{
  "n_layer": 21,
  "d_model": 192,
  "n_head": 12,
  "n_kv_head": 12,
  "head_dim": 32,
  "d_mlp": 768,
  "vocab_size": 2048,
  "activation": "tanh_gelu",
  "norm": "layernorm",
  "norm_place": "pre",
  "norm_eps": 1e-06,
  "positions": "learned",
  "qk_norm": false,
  "attn_scale": 0.177,
  "bias": "all",
  "tie_embeddings": true,
  "parallel_block": false,
  "init": "normal",
  "init_std_qkv": 0.0361,
  "init_std_o": 0.00556,
  "init_std_up": 0.0361,
  "init_std_down": 0.00556,
  "optimizer": "adamw",
  "lr": 0.0025,
  "beta1": 0.95,
  "beta2": 0.99,
  "weight_decay": 0.099,
  "lr_head": 0.00989,
  "grad_clip": 0.5,
  "warmup_steps": 536,
  "schedule": "wsd",
  "decay_fraction": 0.887,
  "decay_shape": "linear",
  "final_lr_fraction": 0.1,
  "batch_tokens": 131072,
  "seq_len": 1024,
  "doc_mask": true,
  "train_tokens": 595900000,
  "steps": 4547,
  "dataset": "wikipedia_en"
}
MLP neurons of a small language model. Each row is named by its layer, matrix (up: input weights) and neuron, and shows model dimensions 16-111. Each number is 500 + 40 x the weight over its row's rms, rounded and kept within 0 to 999. Numbers have three digits each.
A block is one neuron, or neurons of one layer that tend to fire together. After each block is what it responds to, as a language model described it from the Wikipedia text at the highest values.

L3.up428:449482494493501499423546547551498481557527557516545528463547516509462482446524434549475464473552522481512559484432454571539515500519520473477506486433481498476457523515544526454496519536478559537476533474483526488448469522524507455520416444440531482579460527523497553514488477464534465532
Description: First token after a Wikipedia section heading, such as the table pipe, list dash, or word piece opening the body text.

L2.up67:506547554511485471508464508493456551464517528514592514478553513620424486521508557467471490590482462453528527505470489540466552511507470440496537467544430483437512534482473532487432531466466522395520465549450494490509502487581492507459437488524470507494526524635478536535465481417451548565
L2.up87:421490474577435507475556482549518479493530503509530526502589485560581497556472533542630545559525515566485492473485505482561543451457491486512503454491416463462503507518467495505408490504452463430533489502525502524518524535597471528514477496519491504506536569531497552548472519459514486479
L2.up310:472478524549437439438489498492568448450471544445506506458563455592492486554486527576539493568480499534516502443501491409503460498532496450539497433526499475437485531549488462473453517503436435437459445525530517542509517484553506521537488498436445520452522527534538542547474548492496526504
L2.up612:448493461518455467487502463480567511466473479476544470433549472567495500542512532539572466574484503528449497452492475484512547537497495434519522521537436511456505514477448561443431504540514513432514442481532493499464506533589488492494490537493474467539529502536557600555445522461496478504
Description: The token s as a plural or possessive ending or inside a split word, mostly in sports biographies: championships, teams, Vasco; sometimes hyphens.

L2.up62:408558562567529487463524495564541474488488433564445478471486493476492541381460453507534472531484524503574392493477501494520511521499472476476502553427471489481537572557477419441461500414524439487527500488424455537516557504461620483556512501485445445465508485508537529537498469522526481462
L2.up287:414538514507478478514518505623536513473511533552490510439584517479541435452473553500596469515466537510503496573455557498531503501502495496493465502441461502471483499499489474517486530471498412522499612542417443581469577597463556537490516495532516444487498531544486520506477454524514462517
L2.up575:511527480548530526515494576515562474445453496525513416489491516544461526521486508541572428509485539551489489500508500453520491475552478479473506476450493413451508477525405487432520580504472461490463576444503462511520559521492544457536529514477502455548507551480554569496518506460492451495
L2.up683:434575456561491555433565487551577490520477398458484513493549491513531528556464488615468500496463559498513485533518516489495451500535481516466548444462478392452537563465493508418489498538547523480539551574464494511461499470506478513506481484509514488560546494489593457469543508410458441444
Description: Cells in sports statistics tables (goals, apps, points, scores) and words in athlete career prose, such as played, professional, League, Division.

L10.up343:529493525551448486482470510483527461447547517461455542473561595450482527494454572515499500495488524500420487481541510451536496468469516467493464465444496473493443491476517528465437539526528493478483485543546479500569497490537450492500475489548497370467438523486451530498466501449543556460
L10.up429:539556509500489511495511537437564472446493552524493505494523474562466521504527554562443588517549436514457562488537467445572583462427502462505491459481454500450496526526466434469496532564492514463461536481483506504457595495501543567541581476511482473556508560513505553528484461494472478514
L10.up645:434485567479461503483498511550514397526501526492524542493477501474520504505515516568545442496503459460473528462540444515560472512470462479505449428504522492531433529457519511496494514500471564471386532523553478443516476486502475476527463534476490479472426546478462536496480508475565543483
L10.up747:515528478514504441520509460468439456535447563440451475509463512451542482537509486417535487538510459551475462477520501435485563377513508478561482523512476576458529558589488535451463481528473573457495519483563538507510504512552516595503528472532498503510536557552482609509531477492526511458
Description: The main verb right after a sentence's subject, especially "is" opening a Wikipedia definition ("Garage is", "Rebouças is"), also "considered", "was", "are", "self".

L2.up271:432523534543502453468501506527546541480570439520415501502564523486497445433501523514479483510584535529565544449430524512510528547499477502461534490452447501493536483552532479530509429546449519520408496492484534492485548570522504482511531499514505472559515519564481517474556479453473471446
L2.up571:487509503437497527474625459521558528438493449554526483500522543539473436510532509560507518524500548491501532534485509522520531461537564492519566529457491513383529480564533422578494422492498488478486554531467490523548544516540510497449521441497521454497490508470524533518503423535504468441
L2.up610:542508537519470488490539482567530484493564473572525509520574440500515450531483511577515445461554494542366452486502494471493514488516564551504457489447489479465547526527501499430501464511475481496464526484500513477435518446521538436515451527449541525525466582529497503518526469507480632470
L2.up708:492492493499497486453516502535521514475526416503495553515525469520537584547521483520518395499517555508480503462459502572505477507473489469512485452501456527482557476540560548557523488545486457434467379511486447532458472461499509444526518537489573430493538515531450468504443547467511538441
Description: Geographic nouns and direction words naming places or parts of places, like region, district, area, west, east, Highway, mostly in location descriptions; weaker on sports-table text.

L10.up354:490559495539507462495509601483567490483488532477551473459460566454527515506456547507439390511581548551524501464522539536492517537519496461571486417474460485453440517543464462503427445502465581487494494474445521525494507463476485527496520488463490458465524546502550516519466474456504508499
L10.up492:491524546576499444518516508537497434432495524411469495475491453490526473571554540429519367498560556500456490477483500434566451480506497504518465474463418533511456509533517510491452546519480514508469528525498536534497525532494560472539462527506498514489480563543516588481487480493554531533
L10.up623:466547486571526475495581563550465471416439543492537418456542542546491513549477618474523477487521506502470503480518508477491452505547568520471465453493419573454496521538487447442393456462475500493461519520509540539557520487556498427523494507576506500464487485493574538562391519472481461480
L10.up667:467478536503435451475509583513493501510526452468449442514505449491447476436501479516528409516488572513517484439456548500482484480471534476450539395510470577523504527544531471451474633494477564475527442497499551535553524495536492463523533508500486405499516490528509486492485530418517591446
Description: The ordinal suffix after digits (15th birthday, 12th century, 9th district), plus weaker mid-word pieces like th in Athlete, Katharine.

L3.up765:496484477516499526492453405549522484540538514485473511519525517493607385506519490496459482531491455470493465508483435530517494400409449516527458496478508506549558545543448509468462489531518516559429504584514502528481579582523482494527508490486476551544480525538469490493500500510528495425
Description: Forms of "be" (was, is, were, been, are) right after a sentence's subject, e.g. "It was", "has been"; also header cells like Year, Total in wiki tables.

L10.up194:483504479496430464472509525581543489492590425492501549492463501499546483506455518521446465542493511469513553465484430469623456476538463459421436543533383486525476503508487513506476397456521480396489495535480463466458491504511555515518415473469460464444400528509544495553469554509517546517
L10.up296:436522552528429475534463434491475502516519447485555559478492498523428486483483496506539419506479418502586534485427453487543595511519519517639454495480459519485491482591470479524423415445490550487484466544454509500504512482533510491521529502551495482507474476502491551499502597504520506465
L10.up391:433497606556488521549565494520552506485512545533517450428510425472492445508579526537474479524475463495524540469477474517515567543482517458496476442425480515478445524546464542451492434446521482484530546490511419553529520531491512479496481484538520450460462513590585547533502550477547495468
L10.up443:491587558493474470482448493558506481541519436517482529444482490474486514524527506480462450516518444518514536482510512549484458562578458506486537526509502466422473538467489482562439419485489498456514424528521433476537470459503539521475404492416446537494447500548514572530431545486507569528
Description: First token of a new table row or list item, right after a line-start pipe or dash, such as Team, Legend, row numbers like 2, 25.

L2.up292:530575518453482494370460422543493528506583559577516452474540478493538484465489488464540463481482467451491523422498495440486458527474528483566403478485517511415425480488519549459479455545482521426537492530489422503441463434514447541460506549483523502514509518495565565492457491539594485464
L2.up360:497512517529447457458517482512584489449533490532506515472541425496509434477476558462592462458446465533513517475502464475498525538504510449456506423455467569475506482424461548522521491513486498509501490545528474507504510462505444507424523560482491521525550599516549524519506471503503510492
L2.up582:445549485529532511460542487569513514516531617444487511490530424510536444465545562423561487479484530495471504434543460496535479450521517513544492576545516489492481487397471516435493560524450524488542496511479431466481491467538481586455511490555544430524482514500516545520490477469523418471
L2.up590:480532503494468462508487542455555530528547563542424524429574537491519482543470524399530530511479508535411512476492565511508501541526537465543495567533498567497507494468449558473475466588433560541484468490535536478443492449563455506468441497453564543505558509508448515467561466447528424452
Description: The first digit chunk of a number in tables, lists and prose, such as counts, dates, and split years like 19|10, 18|41, and 6|,412.

L10.up0:469407498506483487510505567516548425542520524455533464478575499527423427476475505525528480519540513532502560463504597500499467478476455420504468442411522513466507472548471521490476582472501542452490496506481478423469519499546504507516525490457526465481525556542578507511518504500571543495
L10.up330:462450481487436443493474507475517488503515566531507561485519532587379465512508548508503490542514509465448486540507552432496538483441482423499456504443505534498508489517505514513470460415520429491515514436495469468506571517459467499554536555542454507487544453505505536526471527506502477533
L10.up535:483452530493513500548482413519478469533540541524491546462504492582552484499484519504459462519475507478534504522502450461490509494476440395539450481570497521432495443499489491528514552492474494464509547475486499518462545525541559587587409488572422485518489569557519548512464549490473486470
L10.up658:506473562483531504444437495443480504546482492546567456491526462564473444513483464490511509525530497572505514599524451473537501506508490474500537464536470520481502557542524527518489494463502608523469505472441508519479513461509478478525480464535454417511531546574424502502500551411497498413
Description: Short subword pieces that continue or finish a word split across tokens, e.g. Play-er, edit-or, ro-ad, run-ner, dru-g, in names too.

L2.up9:436502427565451446552484441437538517512516568555504459481525451495578415542501495526488544507553482463473461489516504516516550525442516496520495520535471496522528522417508471453484530558484612495505497564539444496418521522529476445441426558506440520488537534498535536494525476459537441453
L2.up105:490546497496457522465421457517458493533535530525464504520513499512489517523524471467568469492469459530505489562544540478477479530483540450550418594493503514480531504503542464450494564540476519509458578477472493502381478511533471516480500445543486476614498570504452537508488511454486511435
L2.up191:500518498518514442474440489456568485419468537459534488467499468482554425565511531432498509501610454481500492491503411529515532489542518513474482497499536510528433516446457588481470486562541564497456504443598483523471596557519501479482556390399547508547491584522487501545478512523456501444
L2.up272:515531512503473450412528483481591484418552557500448535487521439500571542490507495532527466520541496542432515525548487545512483541455490481514444552475472460507456525517452510430510524568516575457416460488500486458440481517533510486482420516553486528579515590527479497523516519458427497403
Description: Mostly commas (also parentheses, periods, colons) that close a complete clause or phrase in narrative or expository prose, e.g. "circle the airport for over an hour," or "near the village,".

L2.up45:487466515508560466419420580444548502480497455408469540492477479540537489587479543486562509488494525565369505477458521530507457510529525469473511558558468485418501474483487506482479505535481499519482516526546529492474506506522493561529472495451496527494487546522500462534538479447462474550
L2.up207:479475434520479432375566517560502539509511478447533489524536503526503465532489464530514538520569499579483543465482458494483509524485464509537514467500485464508509525567503522510494478537503522488444486421438487516569496519528479436548490461553513453488479472500487476519490551469433482422
L2.up409:474417445540523502467467493508547484529438465429514466485487520511490482610518556566499527505493524573545461482554449486463464519544568460470553536610499469516524525537511497519485512541493540484500522398548561504501522538528565510556467472541430531500530498500468459536477528444508432478
L2.up690:507455535493510520556488485494529434472426423600487477521446533471447537518494501436494557520491487520440433473528535461482491474564523471469489473532477529483431505594500470538454541556455475552484481496548584479437507430503535566512488434515463500535506492590494520499463398469486519514
Description: Final suffix pieces finishing multi-token words, mostly inside institution or organization names, such as Histor-ical, Initi-ative, Techn-ological; also National, University.

L3.up142:472484543479466441446554488574493539507494476468488506545488430476506500533537444483488512567474518599472484499503531454542539547378527454440576513496470502509498517484505551512492553562527434494484544428544529500505514516538456456548550469575423503537530458519558467468495511460449462487
Description: Last subword piece that finishes a word split into several tokens, most often plural -s (results, seasons, methods), also Latin, Nordic or URL endings (tessellatus, -son, -na, .com).

L3.up247:491442460495509496486588520515539489522493453556565516464493514493521463546478507530439484451558487555477445440517449482504545539499443506547528466428434471454544500452491549546475460595466482512541533484583572536508508473497546517455487453519502454521512522547556502566501515500528524441
Description: Header words and field labels in wiki tables and infoboxes, such as Time (zone), Notes, Votes, FG%, often sitting near pipe, semicolon or blank cell separators.

L10.up47:503589472466541398468429560514522441520496533483502502502491479562487436438544474506473535536531450523443512516504572455495473487462508484480504509509547503474334563473476578536518462547482532512473454490516544459583493506499537456462473559491459511415495489495525500545465564506522465508
L10.up219:493519509500528438482527493523549468445485495537507457438491517507583438441565469551497496558574528467477451492555534497482461501489504500448503469468522500443474557427529517527471457560488536480559528485533426499517555507521566544449479513474456514529517488500619500612539481458496513477
L10.up228:503501490432434457452451476520504481484560425555486444472494522463538468468509576513526576522514479519471459488494454468491539477479480534529473531563410564523448572527529572458459458468498529510540447538531514498564538410552487450507505603506478519512469496499617514488447498489483565436
L10.up307:475518503464455506546371505530473436455571446509518444476489438557549493527500418547503527505520496574474434448529502498527524465407474503448485503540529484553500532511512541523467426528506528464511536554496502485482573507555579519381552509446431433493532448484493542510462541494517518519
Description: Pipes and column-name word pieces in Wikipedia table header rows, such as | after Votes, L, and Wri-ter; weaker on mid-word fragments in prose (stor-y, trans-l-ation) and on "more" before adjectives.

L3.up626:436519575502511505554482538578493519490553483504540470497515497552492507495511567513513477530564502541530464500468488441565461482531479468496498506473465476477454495567477479575464466510440445424549522623462478519491547461458536533432388481471529466443548488464431509476459502437535512503
Description: The word piece ar inside names and words (Aguilar, Vijaykumar, Lazarus, Parliament), born after an opening parenthesis in bios, and official before nouns.

L10.up229:461457510511428467501567580540470424509578485491468433503494508535488469428547464541478547503556500493419515540513485458511546499547472492456509582489436422474533489441550454539472545548472461477542535484455536555478492448455486464580457517565512491487529512522542510526464463503460504496
L10.up239:495541613506507543463437557563566455372557480499521510489492420481446495469493534522469421503532512501438520466472475503575530493569479516562506508497471502536543482475450521483456532562514485448523475491560523475526583501532514434464565511537471463502516524491518502519412438486471570420
L10.up298:484448535437463476439492554508496478528579470568458464461535527487514571595536449452455436514503509508447464529415522490504482529563477505498470544493481472511472515507487516461487547565493487468480523527505546486378475519476532485472458530539459512515553505559559511523428484462573527500
L10.up398:478438515503508487443523531508498394519519516495441464486517488521516514425582470476513480493476525486480555496474585479488537553492455422449487505482498456501542533459481588438490531544516528507523545452520545459536568447569443483563529546490493491492482464520526500573395516499450605524
Description: Inflectional endings, mostly -s, split off a word stem: the plural or verb -s, as in remains, players, members, begins, defenders.

L3.up155:460472498553443487466446489545488522519507458523446498406578508553507507513506549569598502574522480505497511453518461473542483487489560448516478495506463498434433491527508548468391509487453476446519504498469496496459573500554446459506474543504490487504493530529533582545492547488499510538
Description: Short word-piece tokens in the middle of a word split oddly, such as Je|s|se, Des|p|ite, The|at|er, V|ot|es, Pa|s|sing.

L10.up233:513555526561530475447481432487439430480502516454508498494551433574543512460480552484529538549505489444440475567524473485491446512583472490568535546477505555467467540509569475469463500521509502474469523510478519563507482470500584472472469601460480529558500501525511521565540510444512534503
L10.up370:400502473492512578515469503498466440490488570470513540478531512517508544512492463541509515522550485434401457496528483450493583528579475493514498478490426478523491468485475466546456520496489500524511444530471517528513542489531523570554447523422536522483437457569499562524577452484574485458
L10.up395:468445539518450507458448460536474452476546503516475520508518500461471487497494528441498485543515474501483502498496447533473526469547435490449511486504478572531499469496486481474510496524454588493429449520464554495564441575506545443483464476474491481512493479541519490603486473429509540490
L10.up727:461543522512482518510545490582547512511522556491479521479556462528512489522468463530480438493492481524533446514463570465470479511514490486451476486507464533507471503507474468461474493468487511544479474539468515614442504536465570542477549533508480456460461465498484573565550536526513448433
Description: Fires on a word's second or third sub-token after a short opening piece, often consonant clusters, as in co|ll|eagues, We|b|site, Do|ub|le, o|b|jectives.

L3.up462:502437520466517499444514505527524497565510471434450554504545553505523529534515551455512480533507545548482428450501481450507537574478531488479489484508450556511483480569507474388520505548466466504472556520501556493492489460513501540460513546518487552529566510521514505523484462482428456504
Description: Word-final or mid-word pieces that complete abstract or plural nouns, such as -s, -es, -ities, -ment, com in shortcomings, plus following of and to.

L10.up13:413530609447434508508509414490481472493544434500480519443478479526500517493551558565562562531473491548541501504481522470522538563458597473484484451515492448477444527450483579474462495466427489475515482520503476440558521509493442517548534516464478510441517489526512472524481547506488511512
L10.up168:498494503451467491501475451462495506475577417550469551485484426496472418535534531493570562546525497566487465461536510456521483476478516493505514531573455451457406551506513546499441477471454514477476409538455404478570544505576472517607483518513508492467529489534510453541468484517550522538
L10.up469:490508530559500445366441506538483477497604528511487435493547544562460499464519490479544550543486431495543438466480523494613480560432529461453517466523467516526527521470527561538460466496430518486486481555497519507512471490587481437557530555539410486510496481494520493478491491460452576516
L10.up759:469460464521557475503561489521498478496540403534441546479531545526533483438509482454497540582437513576482445402500545465449577448569537523471528495402481527438437499480486551500417534482468478440441504518428503471479575484541496512516498538561452555472519457515551509489536544466523560511
Description: Short word-piece fragments inside common words split oddly, completing a word or its stem, as in exper-i-ence, Mexic-o, Demographic-s, indust-ry.

L2.up316:515519512502489408477407467485484528437456459450503485493507478532526503522501511532528482509505496491468555530498528473512500523468544494492464599438523490464458511459466503460526462542477519483458523523483459496426606500509546502525535566456571490550540549486535530485517422503526433491
L2.up489:497454493476544525577506548472484482473500439534543449485584533517459526463475543474509488505515506543462463560539500492565515549489485473442512364556500506503511503544478483460418513567556495553502533567563523552500483476523543463508398570517523444488463484489501459525461476466474473491
L2.up553:481527533512449504454523509496513472543555501528485439476533500490574532454431572460543508505488481550517566436494551495576511433481502524568583554443479584398467450541462491500499450501526490437490476532459496482461494471432498477478519540513550552507514493512463583512461490482490533522
L2.up565:522477518535444444487494408541509521432484460448514504514553527494541509493501562465514512488558512509495560580524455481532500517420491478491462538467483482479457532542524475449508518530471506428441546489469437503461486527536550493494517589555570550508515529547522476512522487507491456475
Description: Fires mainly on a split-off lowercase c or ca starting a noun or verb after the or a, as in c+reek, c+rossing, ca+use; sometimes on as, east, local.

L3.up727:447606457487517532541489463552515543553481516524503502472568511495516461504523464502540419501488487560497508468419511532489509476490459458425447548529479431530523503538441573470456511526518544509477434561482466533543470532517538484455435573458403487562504512534497535493477464486510487445
Description: First token after a line break, table-row pipe or full stop, such as Year, No and Team in table headers and It or In opening sentences; also odd mid-word fragments (n, d).

L2.up264:495529478562513449492555619534499495443535454528504545457502527566498546514552552534566510532468539495424479503477589514591537485492519529496489482544535456468409487523507491414462486493502491511510550419607551471504574566552455520471552395517513507527475502511530511520526452510483480460
L2.up332:481490505440514494509543446514479530483565540476481435478568452503544509483454555510484518589495481541485491505560524448571455426517566484532495464494441483517475397501467518516503453469554453474426547532482475471488507436455519542570436574547516486472447489551473443485458538466493538459
L2.up366:510523532506451494499491514480494489520497469503496414456534538534490518567494509477514522500487458507560500499494400425491511564484497535466487494483524505449436511503444538463495546482474505460514490455495510531509585368500543501551513425495550512433485522448512596539563502487509563473
L2.up416:444514549576481535412509517589523530553456482464427474492503495538506520439496509505505475565555569480501603460430584518554428525516635517512493512476468551429525518499531501462481508483490498429554473558454493457515463464530504468519533540476503554498511466529487473498458513443487485464
Description: Middle pieces of words split into subwords, mostly "th", "mi" and "cent" (together, philanthropist, Aerosmith, sq mi, incandescent), plus ordinals like first, second and last in sports bios.

L10.up223:520504481533481493517520567505457473440447513476582551493485513522463527549531510493480516590549512543435515445461465485511480484564490483542444471461478478496432506498475484483437508448489503458514507519538468581460468441501523455512441489477504552458456448568549527507469466411499518481
L10.up641:518540565525536542546492546483505452439527499481566451496477575524474478479510467572508489509509535543453539481451526474541497432587506498469430500421452449464482516574471508519456414588481506504469460518457467525505528519451521466551470463544423505523488483521498594482503498457459587512
L10.up668:551486537532545527490498519523527495415519496533553588486454465471461443532516472441435507522531540597500497429497587474545571446529463450540464515553457454531450493555540524476449472544424495459482459594554514486464545472465612483533558537539494495488519510554505531457461486397493530453
L10.up734:514510512551528442489525530537524498507505530500579455492441460482572435502465540517522441502477515510499556457505542503521488481467470503565527482504471477485494499595500449492451513467483535498445478475513581528445550458531483498534483550584483459516544537488509567553462489491458497498
Description: Mostly the plural s after decade numbers such as 1960s, 1990s and 20s, plus mid-word fragments of oddly split words (H-an-seatic, bo-at, togeth-er).

L10.up81:477522509512427507471442463483468492454531523509443525494472432539540488544454476553539463560545512496495524494469493460553523438412571477513509526549451515483541510538494539468395433478513525470464544504438466546417531507571481406470471593470519514546542486473535550526583488464416471517
L10.up260:476550505533514515541521520485581499409495477444535417432471574474523488479477523484481483503502523474471492451458522511480556498509576577515502462575490531473449556465445517473486451513510581482548538491536501512509511498620499496510537545498465515559581533493535497480401450495443448443
L10.up309:473438535576535489501468444421578487471480535516439530508475457503491507420516536579537479500494433495535519474509530478534531475529500508491454496501508478450505530549529587563560526467531522483516493525530443566476503515500539444469488506495554478534484515513491527514451480504472547431
L10.up507:474584585507507491509456505484473431448454478526482509522440437532543457438497484496499488516424547524504538474417505515457543510537510506508424453463479502486485526433553569456503474537499456476514543539478473518508513473536472512470510521549503518491512445528587510502439512508523591498
Description: Opening fragments of words split into pieces, mostly a lone c, B, or h before the rest, as in c·ritiquing, c·rutch, h·alfback, B·etter.

L3.up199:487615507528486504477524456481510528398467487522553540470519541534525541524454504539509546502514496491467505508519489443541490435516493485462437547479495444500494485459442561515472451509501536496446531464490483497532551487511530497534496458484489512499580514478564503523463447557402465533
Description: Short first or middle pieces of ordinary words split into tokens, mostly a lone " c" (crew, circuit, crash), also "fe" in effect and "er" in engineer.

L2.up8:513486462458509530431544496553542496481510496504505589487556505472545412443492496478466480481491527518480601564523433515528601497524468505500471440545472526504521457457537559488476453526482449479474530526500522546440492456531491581457487520508525508506485539505502514457512459470508492518
L2.up68:518465441506464487456560493535552483519453536476524509514503478506544517477530483494541557548498517499475524521453495517559435446538495479537499474439459541484492517543477525495499525477490419555433442502430512498428484492526571534479458547458572478486540608494483534494507414534418437496
L2.up494:530469551542472502496498574469542517461436524481456469471482500493487528494506537501505527522515466514441576452487412510568560494497497454564485524525458387459510478534502584525508457527511559461458524530507550525536485523518514471504443496499506494473547487481469549551474546571500540496
L2.up517:585493450445512555407472477504605505368473533557559505508528513557547509483493498484567528534514461532476575438488477514463478430478494541515473553523556426470441490574535576542473485483516488517471527550515502522503462518552541583553482503483564546529467499488473496513487492529489540543
Description: Mid-word or word-start subword "tri" in words like contribution, tribute, distributed, industrial, and matrix, plus weaker short fragments such as Ri, Gu, se.

L3.up187:569522428551444505484489524515557543561495503528468480473479488529510517497493460539471539516423475458535511435474565443511505570438488513471509511549481496465504501509563520559476565480501559498542537549486594484395470471517422565506524478540461512505512493494516500456534458484466416489
Description: Word pieces inside a longer word or name, often just before a suffix such as -s, -ed or -al, as in "state" of stated, "tri" of contributed, "ot" of Elliot.

L2.up212:503499494502430466487510484530446549530485611537505452513493433494444539477481430478548534518491484513457534464496583515512455519475568485498453583521457514533435535499448478411487512497494479547439485434549539533506428546571555557536391490506477526472493565532475549511496375502497476499
L2.up447:470497482518492494516550501498448552539565549538509503493527469507522533502456484513412504554540528529483551483495453462506538547494528526540485568497475530496539517514477478520457529526442527504562552511507547530572498454533494458556476439503430483524491445502553532563481496459506433536
L2.up520:476429470498497477497560504536445569462514544450456484471475567519577490553478410600480479530500547517498508478505465530509535512492536509501585523482492517526486533549516517512465466526512569485592537443543534548546509531537484494492539426507456522530444474510519416510521519471490515491
L2.up653:446543482497505514482521513571451486507455504526514531488478518537494520570484499555481484530609525445542555451458479476505477482533477569499518459465475527473456478563494472541459476492481516483475480442541535530590506488509514556599436401448509458549450493496531498527497507494554488456
Description: Short word-piece fragments inside longer words, mostly after the first syllable, especially "im"/"m"/"u", as in Kim, legitimacy, Joachim, proclamation.

L10.up224:491472501541516504470520503486507458571539408513518499503552422513520482433488521478535505534430468533538567471470541511500450492451481504522556498550487519461499512480489547494430484496477494468495490528527509440511474462544488435476525551536484519582483529589564520513493561404497452478
L10.up263:530477463517511535543519484536465469509525499482441416508517450561468512490556505516478513499534474464478570477502545393506554460448476534437461465444513539482436582440542508521498535516505574495454548461530535536507481489518429493538513495596542480522433514556599491489468502493472497513
L10.up389:567460466492444488449534509663573512503547480563528504493507534532431474510511500517522518507494455546497578433452480533546479469473431455488530458514515545499484525523506605514482499501457493458545483510526459470473519483560460497529476581517470466489479529524541528476456490432535511427
L10.up725:538562473519499512471550476578536513466493472445569479472461531492531529456496516514506496523485497456503577459475497490509480478479492551461541474540467492489413570503506547488514452488469581441484529522523472486451502397503445537558467515537544503535476527518523533515527494510511493478
Description: Short word-internal fragments in the middle of a split word, strongest on "tri" in industrial/industries and "ri" in Patrick/Patriots, also orig-in-ally, int-ell-igent.

L2.up437:460478498493437467499510429565516504511596587445499491479543459517506425543503534480573475505471482494512521516472511534516520494449493513498450507474469485453543504487465585522487490489512549517496544477448486509534449481525487525451486509431493486539496540507477492584491517534531537443
L2.up442:473482517564414441583600491533489461501568567532535512461522443494576417500487544501533611558499464492459453534449478503540509476492531506522463572503519525527551533475451502488511530496512523487469520510481515554523575538500439459429397456560513478523503514528488517505489499549539462502
L2.up618:454500495470441460477570456561523472530508523465529480527605474460546452514454531458586469471471477566496610484445452466495517537450447443477403499476437498456502472457492481522458455558468475532533486512540507540481551498553543552469421564474522488548475555518567516569484500554534565495
L2.up754:490489469475478473403529464654521490496537566486511483524562536483490461480524552512515472505446512507496530408510537536507498545452473471483529522423518539519515478557466528529448514523468491471461490512493525495460479512526494598474442532518469469488470535534521505497546571507494478490
Description: Structural markup tokens at the start of a new line in Wikipedia text: table pipes, heading equals signs, list dashes, infobox colons and bullets (e.g. |, ==, -, •).

L3.up740:496447544451415450464504567528502476600484512441533560497444527512535474514539485519481540516498543476479470499506468411502544471472513458514449452559483537512515473483549524513496462557504451484485425503500425451522507487500502451531536494574528377445528497500518554507498430503476538461
Description: Short word-piece fragments inside words split into several tokens, especially "g" and "mu", as in reco-g-nized, mu-seum, Len-g-th, lan-gu-age, and in names like Ar-g-entina.

L3.up538:623517487530546460524435474479494459478557479461511462446510505592486411503478478497490507512469400576513446527465488481484524422479501474513482461506409551441530475586391527533456534498453528451512576475509485531463565471591460534476495488522460464499483494520474520515510568516475553475
Description: Short word-piece fragments early or in the middle of a word, the word still unfinished, most strongly im in "most important" (also ab-solute, ne-cessarily, comp-u-ter).

L10.up123:424528462495470444497540475553485467478554453560460540503521493550459452509463515495493527542459496520454532464462493459612443483482502496459430423434487505417572492489520501487466457518501509450550567522474500499476571484482532454526512478474440537449480494520525473521462455511474490461
L10.up338:463533524502534494497455530490582522519483415516512516455448546555540536474511506622507463504465465551465455502467501463474488475508560500563488536536453522510459550489492524570503494555559488473492547558478481479489471460565400513568483517640460511506520421509506500517435433535476450535
L10.up379:451544534524577469556473474527504542503531510524546517462532447495461486504517506536514459528459492520537540491517470404512537499482385454493446490507515507490496485451534518524481563477441557420470487530496489524453547384502503548505528492520498415519550547527494499493492438483481488466
L10.up631:436521557518480429459585491490532482467503465527538496467548536501624487483472483507493499509480504519496450513522491468514569524433543397489473428492438519474543534484476565496480577518539559533539494486537471475518517447521484505467519534510506462501519514493476517539494475498468469429
Description: Middle pieces of predictable words, mostly "mar" in primary (elections, residence, cause) and "ch" in Czech or Dutch in biography openings, also "t" in certificate and "born".

L3.up249:477448520521490473485474514508550506490497428536505496390538479590522506515502478498588488593454499526512530424521472460505510473515478460461517520479449537516416526526468539578426519544548535440479521486463553498419497572570510505525473497461446487578493553493553554527496544493517494500
Description: Short letter pieces inside a split word, mostly "th" (Other, Catholic, athletic, tenth, 7th), sometimes single letters like c in subcamp or Dec.

L2.up38:490465494505533478484512503521468479470466521473449481461516529470551447452514517509468440451454406567509456475502508458569494429534554495456449546447475470485523578506501452455450549511497501525522525444524517495519513479546433534494498566484529459517554486509621535532477434569489565502
L2.up167:547433531479528511444515438576469510501526589497436444456478543508491583500464560417519443558581522461521462485536540469487467472526552511532554589532472532506499509476511504387480508509463617516521469558561510488493507457538481449510436441520436540523511537484492472434541466433576491512
L2.up328:472589516564463508511472421548469483463503511419560444491537465484514495517478477442495573521516491515551547534465538454481460446424524466503515571498493433513493479538414514477450455550542480544464474522476492462507523534492501587505518474495411500553536472483650526500529478477525462538
L2.up541:428487525525553472462462485590574467453453489476478450518503493529553538502489566415511444484518476484462505428504459531507487497452553494517443531481470481450366490603475497539461526527570581479441508421508545530516543483481560517490485549454543465576513536508470505497493555483442537505
Description: Word-internal pieces after a prefix, mostly "fer" in conference, offered, reference, referred, plus "er"/"ce" as in Netherlands, concepts.